MLP neurons of a small language model. Each row is named by its layer, matrix (up: input weights) and neuron, and shows model dimensions 80-175. Each number is 128 + 32 x the weight over its row's rms, rounded and kept within 0 to 255. Numbers have three digits each.
After each neuron's rows, "fires on" lists the tokens most often at its 100 highest values on Wikipedia text that the model never trained on.

L8.up105:105069112125138140099147137170155111169139133101110171088157109101158154174145126111150102089108121115123117144144139156117138085140105107140165179120133149121114152075136150105142157164076088131109160169127067163145071073143122121118152112162155078154167182104113169146188131017118086180
fires on: " al", "ce", "s", " re"

L8.up258:170123084078146097161124125154075145066106196123076146136164111124122107120132154205113142145186151170103141117152166130102111135152077088062159142144100140088127137082126150129090125172129057126175130158122109124124187182156112135072157185061108080079135139104181138092164153076092179154
fires on: ",", " T", "ish", "q", "m", "\""

L6.up183:133092110076125139151122125120075165152130147138108158117160142100109088177170170106151150155120089141166134141182082115147071167087016144166159118136132128078145140090188080106091134088123079089110040082146115143132085109154150148156125148129150150116145090141116121149096128117142177118
fires on: "ol", "y", "ip", "ay", "ge", "b"

L6.up158:185114225098071188148128085105085128181100100201096116099110091110106158110130061112155112149091098087088136211102163122098135123159154088128104125162123124132135151090173179100138121121096140099105128143089096122093108148113124091110137155153164103109160154129101076160165176194142166178
fires on: "z", "re", "r", "at", "t", "a"

L6.up286:101144071160124167160080076127106132133125149148136125089085120140133152148133077097146101112115045127127113097138133171173129101161111093179069140154097141082129110097180113146159107158157175132177123194155133133044129164127194101169123148182058122128116158115147129142126113188146181110
fires on: "at", "n", "r", "her"

L6.up239:139095097127131115087099141153158179076129138101087105093117149152102085170106144100108178173066146116117168187138168114176158114082097099137101075135137145154117051146087116161174185090140106108102166140086129169130186171143103147158066114186172125103099159114117140132155156126141143129
fires on: "an", "1", "il", "2", ":", "ack"

L7.up342:093126166078130080093121150089148119139125102160068154157104142090133117080089143143176159104120143106107173126114102122171116179208137180120126173136206131112055176152091113143087124169113122099125133176127179111218134052152142132130118120116110117138209145113130114076134125083184143154
fires on: "p", "l", "or", "am", "ter"

L5.up371:133105085115105176118136106074104190133104091112057098148125134054106137200132123180132126178203153111168140150167122103145097064112144176149145134165169149131116160133152070069162116148133137171191088167138117118132148123094117103183156168154141094134164114158173130200107138201122087107
fires on: "c", "ul", "h", "ol", " by", "i"

L6.up209:056115170137194122139128127109196116140118138172132144102109157147105077117096137085150104043095109180177117132169106103138124113071146143162141112095131182098124111122132140112173068134137117146175097142105145129077143102138131155149117155103145176099185157104122097149088100185163145089
fires on: "8", "o", "h", " 18", "en"

L6.up142:094122091102152161118179079160192153103093137135146131126153166139114116170155129104116181118100204157125091088167131078098085085141207105169125109157129107145096122105106126140046146120100127147124111155140116203122163147087217177109119153153172119107147059144101110160139115149137150106
fires on: "th", "t", "re"

L6.up97:147130103162152174104174101170110121088092157139160075103125148183188090100179140120131136125110141117177151157162076149092135158106159122079184134066125102163144130093165169144081134086060091147114130128140169135113156135109133167143111108161103120137136134102163125050140120115180184169
fires on: "7", "5", "ur", "3", "y"

L5.up347:110120134111167182171126154126114105119099131124159160077127183137155108195092168132085137177142094122129186119137072104156139142090101125173118127081130142135072146137104086167110144132179092107136126195083107131089134111102093096116084131149115136159126136120061100127075136149130123141
fires on: "e", "2", ",", "6", "0", "ation"

L6.up139:109124151117055098083141131152150153190100093157147117142126145109161118131107225152116118156087088074093109156058158128121091149188136122097146147189145125092155133098112168153150080115124076084086112112110069105099126194126134111148151090127113148051129111088151115129092150098091159125
fires on: "er", "g", "ed"

L7.up13:147123124109076082091085156187132078194155083058106104066088115160081155142145077156133060193160105132092157126097140101109140111096091109143176148177084162133110176138078089146131145169114144147168135157134195123124094154152088134143133151158168109148141113158145098119142148094125122143
fires on: "z", "i", "o", "p", "u", "ard"

L6.up6:176090192072093143160109166129107155121123199062146120130059098178111073090110136174135156136073201142117072155042113135177148184130133135103112100126138108154106102173096099117099113121144128113116174156066133144088125108095111121084098170120151168119093164131123113154147103148141220090
fires on: "ic", "all", "ain"

L5.up351:086194093101148183168176166141099152175141141141115166117203092118104100171152142066110158121128153089073118169131093102129117125106138126160167099161136128083146140134108074133063190080109075138133230058174153101118139129089185123113192056118109126094160095161169154117096102112114107146
fires on: "t", " that", "ion", "ut", "en"

L8.up123:145124138122150150094149087042143161049098120102106125153087169137149106086124092134163166131127124160155143126131105127126107137116117120122079154135156150093100047088165088071149073132116135117121123090090095106109163176101098125128161129126159149107125190046167154102133077126126158068
fires on: "r", "h", "it", "en", "nd", "uc"

L8.up271:138065083107218118183166176095122128131095108185102132139075115128135155116111103142169119134158113117130173118145080142144037140075150167143117100099119155132127208098096119099056111114120163134097145164098116100110131074180174124138129155175142130146170145210122127177157106106123106108
fires on: "r", "p", " o", "or", "is", "V"

L5.up219:149081131142159146105089119104182131099117142088156193111135157069081117144103214134118109118189093139094096095067159146080133149142162118165099103131131132101122150143120080128105189163124123072092162140104022107069172150171113127127144138102142173137094070123161115140110135108029128101
fires on: "or", "g", "c", "\n", "t"

L6.up100:077112164090138112117119172084162119062073084111119105154138122139136116160168143120149178171130106154220093107133118102106135098083110130128122130167170099125087111168133118109101153072120119079110117114195123150110166150117179096126167129175076148127166133040116096115133125099192167144
fires on: "am", "un", "ur", "m", "an", "ent"

L6.up275:114169089119083134138135159091146156144117123150145099149136143117079074170093104101117150127164106181127119139118097100089138160151121113175156122093097126179166126119078122073105097166084169111127123091114180177148168146145111171082149087167139154070084087106137083141092105126103134122
fires on: "o", "t", "n", "ore", "re", "es"

L5.up316:124135131092072141099078091177162128136148105170134124114130095113110070112140104122238087134089167088116137086098118083078141158140174151128118093170135139173122156123106086129112111161165167147169117059106176138115188109079101094184132144161149110134111151169163121093066105118130186081
fires on: "il", "c", "em", "n", "u", "p"

L7.up156:188113160115089152118124121121126057142148120136154076088078122087155176116141101136125149198111140099130113109153165154106105141081080115144105182135098179131131172183110167136076105087114135133103168077092143110165160086112107116161135192145226138146136139074126183069147116129152166141
fires on: "s", "ad", "os", "ay", "us", "at"

L5.up325:156123139117168135137116142130088106100114129116123153117120141119137130147098123051101119104094120097141139084165145162115085164127168125125117147134113140097106097130053114153164180059121094126141163164090088183081109106167153220104102105145166122089175045138104073097172156143100079136
fires on: "2", "U", "an", "0"

L6.up47:173126112122159135130124149121065119112101095134134123154141080176122045149158161116108140166115052147055142157109146141105128100098176134116174161160075161117114135119187114097117154145181109126125106182144183186188101090152166104131169162124118109152126102113103105138157083122141142153
fires on: "an", "on", "ol", "s", "ra", "ri"

L8.up97:141121123085128135104146152107127126128087173151144111063069118178111177160134188097162119140163106112107111157074117127050119174099152111127112143175102145129140138117132116100045159120141096108158192211151102116159102148115138150161104157072125144104094189118136121127125110138122185129
fires on: "on", "all", "ic", "t", "al", "T"

L6.up68:147111201088075139082165126171173087087119092142091183115077142179136108100156092143121113164159066100121105169086137165177083085159126138085187130119129152113170063128119132125077088137124093138176132065114073164193161129072105160201124140167120100135133180186127135125152128144121106157
fires on: " (", "is", "p", "ar", "|---|---", "am"

L8.up231:101069107111109159135127113150144110149092083087149157115161085126109132099166153133178130076198082106207092102165108124167112172167181113185137155148117132129153133079111105073145114058077117126133115137148123100190094099102094145159132154167111101134160153125077094139174087180111148133
fires on: "c", "s", "is", "ol", "on", "et"

L6.up176:142105133120155161144088126186116153149164114129104089098132106103183097099121121169176133143124143130091146095123163121103154186098146133162136165095123173133138172121135199189200187104064103118144136121158163122209128125133119126148169193100140156111120142118142102168096126116119107075
fires on: "s", "he", "us", "id", "o"

L7.up47:135148151141169093142127155168129099127151186129095098108146087083180105122109099068138080130139127138095185110142069125109149125115137190060120104141103113144111155130193097087122165126171110149086110134144162107112168120159160088163114134144169106135103148180095159147131077139147087115
fires on: "o", "i", "le", "4", "ear", "e"

L6.up318:177132162141165181111143164114126128060125084087140117043161142133168121042061143111157129062169116136145102159142138126136137157160139096132102114137132169140133094128082087130158137101090145120088124201131034111150119165154168156126116137125148153115151152169071129124142173110129124180
fires on: "c", "ist", "is"

L6.up46:111134166079075110184159110109176105126101177110133132133097107141110141067133127094153140122116145049118190161141057150102088175102077192089121151195165132126101140115093057139095132111065126098133144142082138117113148184086149123180106185107199109185118156142111097076103151210145113184
fires on: "ic", "on", "e", "ed", "ent"

L7.up209:120139134175124181143176198143071130167113124131138153079157109155103082146095121142119118135108155104178139059081139139196124095073123137140087073185080139082148081052135158128092129115131135151136173177073135123122153151077153128159117094169151111127138152153168119121098108125105113175
fires on: "–", "'", " ", "A", " m", "-"

L7.up362:193139120113174101139194104139202121149170123123132148200121109112110092087124153156123146132117116153125134146107092118046090137115122165209128126122155126161110151136111064161144124123086086086104094068135137054167168156149170100123114093113124129121130052111119127090114117181100127098
fires on: "or", "5", "c", "r", "es"

L5.up379:114186144107118093103157120122124152103192130197194095104078200120153171132183159138127130111140155078099131116114138140133159106153100051114164187119124126159157177139149126102083081123126096153162129130090079130159126116077132164142149116113097126086160158110116120096108031061121164107
fires on: " g", "\n", "ent", "G", "ed", "L"

L6.up256:128034147153097167135185160099159125159174110163122090207144098146096115131148174140139163127104153108093155117104116105108149198127116210084153149095146107110051142137107088131117143149113108146121083130131089111090154111110146097110179156138102121129083179140171144152167175050114124123
fires on: ":", "s", "le", "c", "g", "al"

L7.up237:076139127122162049156152092178129116118132216158112146170095077158148136136128073034190126112135175126121092127151165135255122122106124150069101101093147113143155119085167103172153164073138139146161151129130162110116070084080109023138161137098174124115158194187127145110161149093169090100
fires on: "en", "ord", "ow", "i", "ear"

L6.up270:142096195184135084102142112203150102191097131133139163178196178161121135183162110147122183119134134182114133143191155135130144164090120077085122112108112149130102169129198104127102117147069026147114137192153143148065129089078165126118114117155120211074124129097137086173148093101144125132
fires on: "t", "ot", "e", "os", "s", ":"

L5.up356:155114058110125153137097086116148109096124114107175139081117087061158159169176084124106137100150123109156136133092110125139139181086079122188168093140151101172093174085118106097130128140155127093155142101147086119126086127135113146092102154160124147152133165157121140195114107159058107087
fires on: "ay", "ol", "i", "l", "or"

L7.up354:143173070155122094144094171119166108136111152181207077109203168181130116169122082145111164107124103163149176154178077083128153133154120134120097157158053095127189147157120119127126111118106142062068159149166103116139136122143157052200116098107123104099101093107188086119152085145110143090
fires on: "il", "t", "n", "at"

L5.up230:171090121162143173126190151146204122067105105115117106130172132113156111187141152134142161101127123144110096066182132125072129138170170114085139135151182145126130173121115126131052123136193105113076043142180077108124146160071079130070132159083151164173106112130147103098140119174138144080
fires on: "=", "re", "es", " on", "ot"

L6.up84:111112185137112160099079140084096140155120192095097123088167036108138139132176153116150101093119077129146129162173099115098147137149153110162161116148193107152133158130157065092187117185141116110123113142109103123192104141183095105136161125088176170148112188060099115115150147138159104122
fires on: "y", "em", "ce", "im", "ly", "s"

L8.up56:121108140138074042085147115139118156161117083127119117142154174176111136098138210124082041081131165139185076100101156147108127164197124091150111160075150117104144134088142072102116131138146164115154095121076083081136164226104112105126111166122150165123107132121117162136100125077099086070
fires on: "e", "er", " F", " O"

L7.up326:191072180116062132095128148145111121166140149079129214114100140129126168148066053091114167118132122162132148151151123120094109115155105095123099138110099071081145140133123132117126116144114132180190073143136076104181111090121020150168130167143084120153117143119142173153184069133173100110
fires on: "ay", "it", "id", "ar", "oc", "is"

L7.up110:056085145126122100130136142119121133099100065091145095166079141087163166113098103105112122137103161124223173115131175155130140111106153142114116115160157109076149080122122133156196136158079101113145169162109137139095118150192147098088132138119119123151083145104118167122139071124119168158
fires on: "m", " m", "6", "7", "r"

L8.up146:110163129102103175047133143138203141158099128107114123160086152120080061099051155125137182088109140165122111181114090070124122122147139110186161103116127150117087147144128114162100099149103124153127109100099112149188128089127120155157111178191118095147082091081201092087161115176151160174
fires on: "an", "a", "in", "k", "ia", "ac"